config.yaml
hidden_size: 160
norm_eps: 1e-05
rope_fraction: 1.0
learning_rate: 0.00235
beta1: 0.9
weight_decay: 0.17
doc_mask: true
MLP neurons of a small language model. Each row is named by its layer, matrix (up: input weights) and neuron, and shows model dimensions 0-127. Each number is 500 + 25 x the weight over its row's rms, rounded and kept within 0 to 999. Numbers have three digits each.
Before each neuron's rows, "fires in" lists the words (lower case) most often at its 100 highest values on Wikipedia text that the model never trained on.

fires in: "who", "single", "style", "singles", "singer", "middle"
L8.up504:498475508515484486486484536476509522473518515508519541506516494469539503513491519580449517489540503480520472470480463524492508509473494541536491561515532488465510472519494516498458511560504497506511466508503491531506515496531456493515490487505511536474470499483448465490477470496483477513527551497494465486480476453525478564516495512530545508526501524520511495505477524518500518496525

fires in: "south", "north", "west", "east", "southeast"
L3.up420:495511475506472448528506510530506509473501515470483499517501496473466503524504521531477495454478487489474498476518510439512497445551548473545516538512521517480538508523459494508509498514495516518504551472488465518524537494484488500529490494522479457449476467522500508498543531498484492438505518491508522500491513501511531500522477544489522498472510492556457547535564465531476520508500

fires in: "first", "second", "band", "music", "bass", "only"
L5.up572:503531483523505477496504535494524534513515520479512517502490499513488539544492478535502533514511523509492532535529461494522508494521528459482534491472498456509535560496502481549505544470475519494513476503453500501557516481489522480497479490531535483541524483472525468470525508493544483536543523539548481529508487497487480540534486488533520479507541497495500487531511501523555487481444

fires in: "are", "were", "all", "areas"
L4.up327:507498479530511500498505489491523523460517541458512516508483502448461494470490504450503506506506494529506475495472455495535492474504490492501538483484501485454499544481472497496485533421501543528508466498494498483482549484520510531506506496477484433495459496529508461499517473503512494507525522515486525502488527502483499477497484518518508474537475502548479500480562493501523460476465

fires in: "the", "assistant", "depositary", "consecutive"
L4.up82:537522487473474474519472487471532566451500539473499500509474507528496505471520516525509475454461470538482518492459514524503505478477532505519484509504531487514552497512500531517543497501518522504507542503548484501552506489491492480537497486512528462462471487498495481490495517500517517454550448485479548552503487499482468470463477513488521487484520496491482510477521468499503535500520

fires in: "while", "however", "although", "but", "so", "if"
L4.up219:516467453498507474543493508529515503500469514462514530522525501527540499456512510535479525528508468538509506523462502485517511490498511513507510476501495502458551510509478479524494493490495545522518477486527520493507536468457476496534474481509544460534501494469480482536530493495484521536534517528498512495530488495528468486508410509469532465494516536519531557549534497525471496507521

fires in: "a", "an", "one"
L4.up469:532493505496498514526505511496517485478490534481519520512429533512530506522506532511464528485521507545469515516481519537540524489511488439554524497539494530484490497493453504477476484479540503510486511470551519428512515480483467521521480535502534506532522464501492492491477533482522548439563511527466468499487472510510493532492511505513473501467485538524493547460531503504498491499520

fires in: "to", "not"
L8.up475:528462495493515474515487498477498571497448476504507497539482541484494544521520538519514505554525473543457537507500492555482521483502473486504544476509495492474520502550502546492526520529482521494490464482479513486489562486508501503526494472483491515489508487503498502496489506497529510523504514509478557498505482483417465461501524488483522526473459529495506510532467447529486494486511

fires in: "the", "now", "joseph"
L3.up157:527523490489504484527475487520539491507471498493497554483435549516493501511482524546486509507478492549462533492453488481516498504453481519494529511510568487434535508461500530540454503494535500503486469498526498481506490492487543474531484494507488498503480485490556467478509487475502471450484458497504497494511477495472475509519492518530468463467491496528542506516479512485458509509531

fires in: "japanese", "african", "syrian", "democratic", "female", "chinese"
L5.up52:504539507497472468493487506497510541473516513517485508496491501445499529507503531505481481485530513515472483511521480525508525466481515496542504500497479514499500511532517532451525513457484512515490520465472456537520525508499477481489524469528475461485498468464561491475494495518502476509499501491481566516521547470488441539487496559444488506501446512496469483520473512509513508469450

fires in: "his", "the", "s"
L5.up368:503510440509486456509505496515514497460499491520489454520494501485508519499430518527473538479500505497484504476519486494510497487520546493540523479520496476525551486511531538488514487451541532507518496500465494463556501441473513481469507481498511481497449490436483496476542467495481516465522521514528521505531468496476466503502513533526510502480509486521493480526500501558509452477550

fires in: "a", "an", "his", "institute", "s"
L5.up496:509489471498493495497518544475496475469495515499504495491480532485510514467510509457472485480560497527530496475514448550507540497529520459581516490498505456501481483502505532456488491493498511545485505449516504465506523447518501499485533514479506520495523481492535456476568513501461480524501522500488526491475475497535478506456505491480506538516486494495462493498486504522542491490473

fires in: "s", "population", "democratic", "popular", "african", "chinese"
L6.up401:483527477506436496526487510535522492472503556488531487484505499459472539511518516522524475485488484491506474525490494496500504474490478491544512482517534501526521500519471543507467486505552495531507519493453455493494536497495509506477478473486501506485510498509481505457530510503471462488489515477477548542453491479484493560505561517505472515492491518508460521509496544519515526505425

fires in: "with", "a", "an", "as"
L4.up474:491496482531496462503494505492560518479492504510490553564498502506505505470488503506511501525522488523549506493454478505512543507535535512503489496491512481510508537477482480507482488512532551523499477465453504519521541481494510528535502507471542506537502460481496506496544478492476508516483519533451481490468475487517464545448479484507521444463477473500490466498491462540534478502462

fires in: "its", "it", "their", "which", "what", "these"
L5.up340:534470450525487458506465504484552527506499499505497532536510502532503556488515532542496526535500494505475494519518500517537483465552501501499531517537503477488490543534462490487530519484523528521523518489523499461475534505521493460507469474516484484550524480464494485493523491481513515507539503509482475541505478485494460526502439520479493493510447458523517494526519508517506495511490

fires in: "his", "their", "its", "her"
L4.up24:493507428487501474497488493515489498467517494461488564477468500499494517494495493500456471477484501480512486530490472536521486464577550484527510492540521483506550492515459522498487487476496485526503499479487503436528520476485488489528504462497505507490512488467571481517494489475508485518509485483483492524463486488511480485489482513493491494511485512521464498562486484502543475466487

fires in: "he", "they"
L4.up21:520520474494476492511493517500582508487510502530496491507484485527526499509513521520469508485506501534481428512482521462516483490509520485506519486542499487517531519518481518460502536522532509552510483494477497515513521483545433472533458504472465497499469506497493525495513481477483493517494485481486487511553467509480525548485471540510475530527440554565539505506540514523513498505510

fires in: "her", "single", "children", "year", "singer", "singles"
L3.up371:582533464493444521545479537490504486514494494451516539469505540472527513499512539525474542501540511491472543502474469493497516494538526548507487494552564475449535455529531521493501512515481510509520477500491514505502508494517499523520489502544527493464458491507467494476518527473452505494497497517494486493462465489512513499514486527491533467481494535509504517509488504478465490478478

fires in: "player", "worked", "playing", "play", "working", "played"
L6.up217:538561524478494472571476528518561495495507506508507500500510476490495493466509522498485503493486477518496532482473490498477521482522508537497513506561507467517548536496473490512476524516491495497533490511499456507494501499488484515489510487472455463548526497515492509465527523515491512498524498468512484534522483471535472468528515519545469479503486514536517501525518462490500538503468

fires in: "served", "played", "is", "worked", "won"
L5.up484:500507516536480505487512562542512490468477546457510524494494486525468530494447546498495501520496517493506491494462491511470549487555479514460505533510510481454534547467448523463516472511506511493505494499515506518542496490476497512512517510527470482523517486537495546473521517487459509464472549518495471505503491490547488464482497509513485520526495452486515462510510525500438494513495

fires in: "s", "royal", "democratic", "global", "comic"
L4.up119:513502453511451496522503526495503492485528533512523471509495525516489551514524529492502475509500476491472490476483465519488510497518544473531495488517515521510529488487502543488471491490508506515502512439499500494495487487501513522483487472543473490517508486526516481490512498509484495484447465532489550540482508488507526534528536498431491506534441506457535497509472524510569517518472

fires in: "no", "championships", "place", "world", "open", "championship"
L4.up48:496489482499414480497466493459525502482461499475482529467502497534513544448485547541508501458547512522482497516463513494536507488518520476518476526526487513501508549505476482486493537495506499502469495495478462517489516503480490527501478503500488524506531487497479529475499481505492473509486501503501528540498523496461494514471490508498522505513517498473457471526539466496547457532477

fires in: "votes", "apps", "area", "appearances", "azerbaijani"
L6.up109:520491513498457487497462513493518497494498524498516493492471518467500495484491515552515512440554534470502460527474504524499488484462540476497506479534485470529486518510478523511560523508486509500516515515538429525506504453554539533474479516489500502551496512502512488511493442467479452485513512482471468529492460518520484537470532536497536514506521472481479504517502503495503487459465

fires in: "final", "championships", "finals", "quarterfinals", "championship", "election"
L5.up2:517539492496492506496523477453507504503505492498468492533505508495474488501488552509526509437571502557507534489482498539486489488484532498478516513519499507505539572489506517496507513470492509517504473492514485486505489506511502518506539537464502503501491522478502530484514538469506484534545479499508547485458512495477504457452458464496518487502492455509466484526521489499548499485486

fires in: "and", "while", "or"
L5.up424:500465492517488462526539526496558530475502472476518477512505503512522517467522491506493493516512473513474490513490493486483515494494494493466490532509494519527500490473476480472502484487573530546505484456445503549497535491503496492515491508508500508472487476466511469444500506500489490501490483476493530487465524485495474512517500488533514519461431482502512507496497509549552534494441

fires in: "to", "not", "the"
L7.up563:495495514523512500509499497499524511476483489538498473462437484489501506537502527534498470533545495478499509517468491505517590494497483488537511501507527489468502478494482528505508547545492510485547502466482481495528512498508463495524503492531478503485519465507497486486483483493510549526460509506445546488503477481382491456492526508469506553533506521499483500464505489495484494465515

fires in: "served", "worked", "went", "lost", "led", "remained"
L6.up16:493506525502469497545510540485527519454445544508484504467502491526521529481468519501501513508505492567495470499475481486485514509473508477482496492536512473452483525485517480492532534500514516482526514520518452550552497497470472523496510508520499478548509503502497511530497544486474500505562494484517502557530507492504450450499520536487526517469482536482525554529498515486527513472485

fires in: "but", "although", "however", "so", "when"
L5.up479:522496462511516480496490495527559546505492514503518557491520500508520511489484501520477555508513533466498502473525522454523526468536483495507492494517491497497526507470458507557513504511547503501516465487511523538494489501554515475502477502483517492487443509524480481474533511505536518536535568524511482503521536499494453504460530514472506488531509514514511521544515478495518512501506

fires in: "a", "well", "disease", "foreign"
L6.up52:531534526473487491515490514485521499525493504518503485488418492530520512516514477511479508550500499494485498469454490514528528513545501446552501497529514509497516482514528524506471552524547535517485518504528530475509536469493518530552491491464519476534488478511526505497496494479509497515517500542505468515524461512465490524503532529509466497503463473489539531488507547492440505497509

fires in: "first", "second", "final", "top", "finals"
L5.up610:494531528511505497486523535467511494479494497489496547541464506498516496493491510500475514506554526502493502553450466470515518465505524515539533513547504514508517528485497524488480487492507524524489478462512499452486519477503509499520508513479489510546517480484540461472552490485504481474522548530461471494485496484514493481417512518515533467486515490526479498469534515480551528479511

fires in: "was", "and", "were", "is", "being", "to"
L8.up482:530477447503515451497468522465559515472521497494498490510479475492512497461543489516490514546515500555462500491503505529463515494496501540496530471518490528508475469504493485496494521494521562532519468473463519505503537459534462494515476484503476460505501537502474501523502538504461476523509494513519545488473484499518450491475519523492512536498454510499486468510499437527520479530504

fires in: "was", "and", "as", "been", "first"
L7.up253:516529531544498500501499517462471512518503484477483486479516496507488513521468525497455496509511491466513512502476526507519500481487481499523508531498524486491548519491509542515502518463509519494485493504471484450502501405504523441506470531522498492443495477547532511477534509490498460468496486509527494501464469499524486501465432555498506534494514468470528464476533500476517540474540

fires in: "it", "who", "which", "he", "that", "and"
L8.up35:552528487481498504495490550530519487496474517484499489521472487531519504449519511494493525487495515482514483522485519480479494500534480479530483531473532513463523496518505491468465548515525487497547471475526524513494489476518478425489486472521452509505473485445533498483501452491449471489528502572529466481513533495500501499498478494507472503461497486559507523476533505506496458495499

fires in: "as", "at", "asian", "asperdaphne", "asia", "s"
L3.up629:514518483496469514543462526505539510465493488499496474532493527497467519478499484514478562498490474481469508495531490480503509494493504490498509507496525484513494516507494549487534469490547541498530515482481510509580535472494500544521437538479465482534525471475491455492544455503505527508519484497500487544490476502501498505494463510486521498535441515505483527545501475559483497505507

fires in: "is", "remained"
L3.up35:511477468513485498524511472508531522484481521483514565511513497510492483456509504505522542527533504514472476516476509485538485508495502568503501492543544481476519533506486516497515486513522527504497477504503436513516466497506462547502453501461498490472471496480558482521542548453502506467501467509517484549486490496486474476472520494515534480472472571508533483528471476496534466509491

fires in: "its", "the", "their", "binomial", "his", "adventure"
L5.up621:494511450512479452528480488470514503498500510456489508515486475467508528469471500537468504490519468489445511482506502522494519467494522459468491543504540477512535471509474508456496542445498507511515523479478478460484520502538513512486509475505481477521512497481492497541481481494473518515515500505480501526508460489527422501505512461475494495553462498487513508490524505509541527521489

fires in: "as", "is", "awards", "asia", "asian", "asperdaphne"
L4.up102:532499485530465508543475495540546515477496482490491493464495497483492515490490507536475527494511470476524496493522499501511479471483540482523534496530524484508499543541511525489498514507503531505532524499490435522552495460541479540486514540504469473525448494517529449487506494487437519468540472494526573566502528524506472492507506496495495479519485504485493503497491504540514556505519

fires in: "the", "education", "create"
L4.up383:503536512492489456544465503490513516498464503479502498504460528524517522502478520509481502487456487451480498493504523493501513476485496499497498500532516495487530470520490537503519531505545521479465496499543489513506538477487504479500479515527488461470499486524537496489526496484496482456488514519485506495519466485492498513530484499517516475461476470519511497486497512510452516479537

fires in: "000", "helped", "one", "total"
L5.up366:533511527525498479523536550482549486467490512492504499506472503513531559495500483477491529507536472484461457466459525483527484496510478470501516509499532499499523522543485540482517471494503564494492495491518504469507555490502555496517486480531488489483492478484526460486559540494525499488504518514487451456483458494493477524506506528544477492451491533515482529513522465517506511438509

fires in: "is", "was"
L3.up69:484496508519488436510506500506509511490498561460490481485495506482450502482503498476503503525479519504458469465437502517504503517507513548494519561529522500451508538493473543483497469505530530514481489481482467519540493478498473517547482515434511483464472479529475487522545489473497505511457461470467489487497474493512480500483503488495503531517442540487499456469516535485537472483497

fires in: "school", "one", "schools", "college"
L4.up27:499466509509472484482465524512530515507493497524521480518431482484498499482480502485460488480531497538520528514478542434496543434546491498486497508508493490497492509540497492503504498470489480499493464478464462516498524497568524520509497483521487534515475498463518505443495502503516424501517533481479482475462470489519462506512457520507514504484498473495480497533517524504472471483479

fires in: "a", "the", "an"
L4.up477:504535531469505485508471501432520504471462496462494486470454530526516500503501551483506487490476521496467493471476499502488520512506490498475508489511502471477556491514483514511492496501550554514474509438492501519536522451505518532547514436480526474442443496507492463508498486501516512534483521503495491508483477516489491508491507523486512468532476436489529481514488477515486500509486

fires in: "the", "each"
L3.up105:544484518522493477503515484558497505501554476517491541501476511490499500514454510526486492502541501533487520508475486485493484488534459502528520479537492540479532500463481517520532498495487494524528528504530486514525512453520493498534466517526534473536477492528518526477503498467490451513506505477538486490502516480497542488474490547486519488487504550498478546480488469527476534498525

fires in: "s"
L4.up375:519478480531487471505484528502507535476489531510441488554479489508533570488503500487520505484521513532520498500482474517498512505535519502531490568508534511472501530538511516493469498484530500504525518469477464531522534491513493508493497482508491516516503477532432481449527505506499514514499504490468562548510479493495446534506519499467518487459475469472477465523506534532502476434457

fires in: "company", "apps", "companies", "appearances", "completed", "department"
L5.up5:504494482514440512535503503521504521511499517452499489508522496510540524516495507544467510480546492514497466524518498500516480519472539494495508505520532447494522494495480562468513476502489531493510476509525507502505518455533489514549461482496520517458464447501499483466487496494497486455502500514494511486548475537482500502470516529485521534539512543474543516539496461534487503523476

fires in: "professional", "department", "professor", "consecutive", "promoted", "digital"
L4.up69:498471476496523424517502492483513499494542515472518494475457486468515512489462492511488517501492514499515516564451513475511495482509488479531515535535518499514475485515523461547520519505473493521488493495572479442497491474529481539503514471480515501473507462452526441498474490477518550510514530473511502514493484487514489515461503484473486475444530505546476493522490491491484469451506

fires in: "the"
L5.up632:527525487481508546507475492504553552511477482471490497536491485458504485529446494557502531469524477504484503502464493450526521481503494505503471489503505479492549531548491532485523505495541516490517525500528504527495490457556473495468519506547533463501439460456529504461505492497515513516492477496518500511521493488482454526495460551492500484508461518562494502495497481526539523507519

fires in: "a", "according"
L8.up507:580459512502492501477494526466530468482497515514534524536505513486525507461512540483489518568508470525515503481527487511517515507525499429539503511535499506502496485474483481501552525475495524481519486490498488499488535453519510500502462494528487517522514480462478462440485511499501506474518534527482527508520466510487506514488514514470456521474501527505530504536511486530526490489531

fires in: "apps", "department", "appearances", "appointed", "metropolitan", "approximately"
L6.up458:498539535478441506500498553510525527496518540437530481534502518492494517505517485515487517491540498478491508532492473517475521483473512489497535493502526456507557504501517535495526531493483528526507468505458496501516543487475506515511495518505504509502506451472515465459487512487477553465499511494490483517524436516532491481502502524495529549502500518464554523453486487494547496525465

fires in: "the", "which", "if"
L3.up587:519491477519480521500454476535495579508526503463497494488491496505514500541505496550475482503524489511493493502508455472499534455544490494524528528553505511539505491474494528485525478458499506518546504462477511518539573413479502507481447515500462510493505486492506481519521512486470450500489479491510509492528493490505495525519449513495525463515485486485488509510533479493493501511469

fires in: "held", "used", "signed", "began", "started", "addition"
L5.up15:510515538481501474570510515537504502476461500480522506516496509518517501491469486484478508527481511506525459469476530467505492510516476479443516518482526497446493455507452519472503477488504515495527468495514464484513515470520501538511529519554516510502495497473482511502485523487457489471489543543478497518478488517415498483476513520474451508519514504509461451490536459487486518515504

fires in: "its", "s", "largest", "their"
L5.up303:510471450536499474506452510499508503474504487500507512532482501507509520512461508480499528507492484471465513525516506516533488475543534491523516502561511463530503504514475490516495503466545489520553534488481509456511508492507496473521503457496530477533490462445490488491496481487520507502522529546449490530486485489497479528510491470536502462474478479473495465503518494544513455500508

fires in: "the"
L4.up206:518538535555519513485477483491498501500469468524484507461457519508491503516483503483491518470509515503515518526493486498500544494518525495515518494505510520506488507514469519509566491506481470545513511478528503499518511419509510475493519524498540509497558474458540507442511506464502486502494500486543463501473486494498537471465500557499535499462542547543465500528511469487545545479518

fires in: "first", "one", "only", "most", "second", "former"
L5.up339:485528533521447501510495533487499506505506506444475545498501495524483516544488494542484563509568444523475503549484470490484527487496514490500503472540496486464536530515500483481536511510516482515508450467495512495507514473485524517518440475488492513532454476499480477467495494478474458468539508496457482477473504498517492478512496490524545544458492493533513539496485480488495452501487

fires in: "angeles", "church", "california", "philadelphia", "america"
L3.up280:492522474500507526484478529491512504466494518491469474494502469438474524529460520488498505468547501496516499525458505469502460460500507493515508530492533506522536587480502501461504587479494508528500438484486497455510473504509552523506451482504478466500449504512476514536486508500481490491467527501517486476501538518500489507483508502504492517491500506545519478520491464505533501456436

fires in: "his", "her", "blue", "younger", "their", "knee"
L4.up432:496489527506502480498475515490548528464469518468485502518492508475515584498498525530492518541474512502494502499487504506479503445533494469519492537527497512454536494505502502526482527496538519493504520468492489504505532503534515538506440455536489525475505496498489485464477492503523554505541516499459485487465470487509482521500507487514484506522465483474506489508494516495479515495481

fires in: "a", "an"
L4.up322:503537508499494469497510527505544504483494494475507473488491536527507504489495536473510487524470501505498502473484470459494511506530479549492501489510496497496572491504492514541500485515566568529480481439436468486524538472522514522541513469455529518463460481481453486548540494498502482500489511506490473492532463503471504500509502512529492478506491517518519487486504489535493493486472

fires in: "first", "only", "second", "final", "right"
L5.up498:529459506510478526490500536522496512481501551473487550469489498530514488528506538532524519516528516493515478538500462489500484483506508506554502494521512481477540539559530482520521547517465489475509533512439495496541491505478498505484495472485504511511466490477491532474493472479517494493515506564477470569519522516481480499509487496509514526479521512470515477468539520499509523449477

fires in: "apps", "over", "approximately", "appointed", "appearances", "week"
L7.up10:538496468500483495565489523524508469514496549483536494517471525519502511471516493512464531462560460478502509548513480520485505481504517472552501522514516465475515543522499510515526494531484546528495483469495453512501511508473532548504485528491536509495475493473564486526512525476456503513517505538543482515486467533478518472464532521481528522509499518489501501510513456477512508540538

fires in: "the", "jean", "italian", "senior"
L3.up210:498538510487493473504500482481525513461475519498512525527504519512484516533486500495459511477445532530493513498502463472556525496486522508518522499508494494472524526479519539522515480520534530499496528444503482492522519495463534494538500486541513458488496489475533540508516493482485477460507533552496490521550502497514461478527503534512514480480482467543509490484485495515467526519543

fires in: "her", "no", "s", "herzog", "herrera"
L5.up26:511455506493478499484510531455512515481504517476486497560492538488497575472478541533494504482565492484484505492475523482513518506528546505541483528519483517501480546530449544499515499510526495501507502449508494513492547471486510473550523492528551510480512496490482485469509486509470504492520538480508514491503506492509499528505477485523536477496486513500471489554502516487449530518491

fires in: "the", "its", "commitment"
L4.up475:473520526519499499491500487512484522451497500485501558468470515535487499540436489508504553514544513472480496508486506523479518480547472507507472488544516468504476487508456507537504495500518488527525511509532511527493561461527507504481473491538525478455520484457547492443502523466496495531521554511495492531466504492463501499439528539495488490451510495492461500488503476501535469486477

fires in: "he", "she", "mohan"
L3.up532:511502490487461530508459536521570506463504528520480470500467463475521526493499527543483511481522504499502518503510499451487495492538521445538482529520511514464541559514487521511503539496549505510484474471540516440522529476521479462542486476528475505476466477503483508486491509485455470490512483486487496499497490495537517542493459506479529536536499487480480528505520498503480513474527

fires in: "south", "north", "as", "christian", "world"
L3.up544:532486460521455471558509488516511518492534546494525506506507485451501519452489479496478506487513508478514531499496485492500529493518527515509447525498530499458542508572532480481456542539511537549499502480503491513542517497517506441483510513547481486487490484512502456508537544494493482486546532499546519523483546492511515493501498534468515476476501496503461480521500521543526535522529

fires in: "is", "was", "were", "are"
L8.up251:536499491520498475547525523473526494492463508459523495476441514488491502459471501506498503496484479510504501500492525519539501501481487448490521506500519489490510535478444573456507497495538488527509498494492500501474465475537522498493530432506502475484494502488492496497527453479476517463495471481450521556499485492521470482482513532465471503481505517532479530472519519470514505478457

fires in: "worked", "work", "works", "working", "used", "appearances"
L3.up202:565512545486473545543502533491527533512483525481514481490513487477529520517503503508479503476513521492508521515457506491475458450511489502502524554502529456486544503532502517487512484514499515498489468499506458481501477499469457523498466533469526486545501513485482490474481532480486493503549511521518469545484466500477496492511529488477501519490526522498510492511518515489488497459434

fires in: "of", "to"
L4.up98:538490446480491497498498502475495509520439553526470535531475521474482491526513530552470496426497491523489492479516495500510514490540551491538515535505484509495503505510511555537509494479477486515503504490537501517489520491525467520548497535503523471515513483489509469486512451488446499468526472462513516512535530512478502547498441504505496533491510507471516495497559478552521526501514

fires in: "age", "award", "area", "awarded", "awards", "ave"
L5.up432:549528492500462508515493500466533498504523499512501505467483519482484487486461505517493525470501499491515454543485536487491500490542511526461503503546532458498482538514421537499530518495506504489522480518492477509521497510484490533487491511479465498488495516478530486510543493487470449473497484492530538507528538527498469483506500533467502489495499463483504530526528494499502494446471

fires in: "the", "this", "these", "there"
L3.up428:553508490495480476514451486475546524493483514473485526540484510497520558509459503534493509492484517516471522508440468515489487477489549503489479520500500505463518546493467497478481550486498547520482517512523494538530549529537492475498484512523518489540501490528482491488484471490492489561499514488486476481543472491492498538481436515470458540516494489502481452524557501518506540503504

fires in: "he", "historic", "olympic", "uefa", "bbc"
L6.up219:522449473514482514492476509502574507477538515494500485509510501500532513536480551503533495510496494471502501546539499481468490477522469513502475504533477516512572480521514500509516527515560497557490494415504514478536495458554510441509534486522495522491475489528506525459485505489510505457481485496513548515494502527516462518491502535488493498521516499501505488528514462544515480504464

fires in: "his", "band", "she", "her", "big"
L4.up354:471512501480477537550500548477583498496491516480503500542487506518521533472452527543516512500528495484505482561520475488519497490510488485497503518496492518500569556497478506494446539456516486501493477517483508536496522503547452506523462512492517511486487497511539481492493503478524492514521486505512520491519448516507515544491468510485487521541463498505464494544494511509579466498483

fires in: "a", "audience"
L4.up445:547491523488500524490508514507548495510520530503492490512498493528538509505489541534451515501519499504529491511500457487546527512510499457532533502526506506507540504499466503485482548522519521502519511478529508482504553468493529514483518495541514488525430492477472476478492503502469501461532539550480525502495490492454497552466537510501488481512504512490518490500504520473562505501512

fires in: "the", "his", "there", "these"
L4.up613:491528492493501509536481495512531489478490496454504514558502471515533520541493512516508515468573479533482477495468470485503476481515495494494534494501514512501530518492472539511483510477484544498498487470485521504520541477554430499518466506530515501516517485453483525501508500504511517487525484477503507492501463496469493509526476554515462514529455525554512529557571493496516495508489

fires in: "she", "population", "popular"
L5.up512:523493499477440488530508532491552498478495496490516484494502506458486539485488512552482535454489494474510528552505542466521484505447552504497523511495545492490527489524484540474487492537555555533518460494519506487526488487524467469498473496475495511473483501445485490456500506498491490524509496482495491466514480505513480498500512472510477534509495493476516513547489513519522477498536

fires in: "of", "des"
L4.up379:535495459467478502498514495510507569512452507498493507533511516532515508552489555540497482488524478525489515471532494513532489511500548528538500578495502500492526473560497561488515486478526525523507526510504443531513530493515492471505511507507543496518477496495512481504506500500471481481473497505532518507551482507465462525512511478492532493521518512469497513507502488517509522497525

fires in: "the", "early", "authority", "personal"
L3.up47:501501477493465492544520481537537514479499488537501495490469505493514497449489504478480514472512474511527481526436488499522533488479505478509470496559498497506549548548457490501527508501508492522532512457520490520522487405535477547499542525510489498478506498479510508518504498471490489494514545505528491513493494502445497490471502493537522481505483560499454502524527485464495490497455

fires in: "the"
L3.up62:489502499516476464513464488495529540488513498516490481496494517496446536460480491545502488534515522506489509492524488468455511509513527524450528501512496485534578518483481524545526437491480529528525500492521487495506555453545487551510488536505467503506499504515504470493539477501459499540529512493509527497499488500505476500507450481511509514515457482504485489514514473517502495494469

fires in: "and", "when", "ottawa", "while", "ohio", "but"
L8.up213:504536454505483460497495524491529571473512488449490552482506491500460508472501497505462504519503535523485535525523501504514483525509488425521479476470456511464484473497500480527504473488510531518531490441471517443539539491497485464498469496501455533500534510504489473488547534513495487470488493507517502495501533494514455475506471487523496522497510541500512471499515429537475465520512

fires in: "and", "but"
L4.up519:519501478514487455573502524439592515468503479476481500515506518528486553485520503491458496537482492496471513486500501466523506500496496558482463506505510456504502473514492486492519505495544540532568491481513503548526519501504493491520446518526480502478477490536464479505509487510506527462458501481525494496487471484508490470479482502525543465493450475510520488493537497556514474515510

fires in: "s"
L4.up604:526481483525478501518501506502525530443548495517503516538490485532478532507506502498496572476517464539517474531530492502507498484534516534524481510573564501499474524475482459512495510481505496505526513495467489542504476487507477506485452475502542510480495477490517499465482494495491515485485494555530528567511494502470491521502539497507479469459467511489483470543521506514538484466451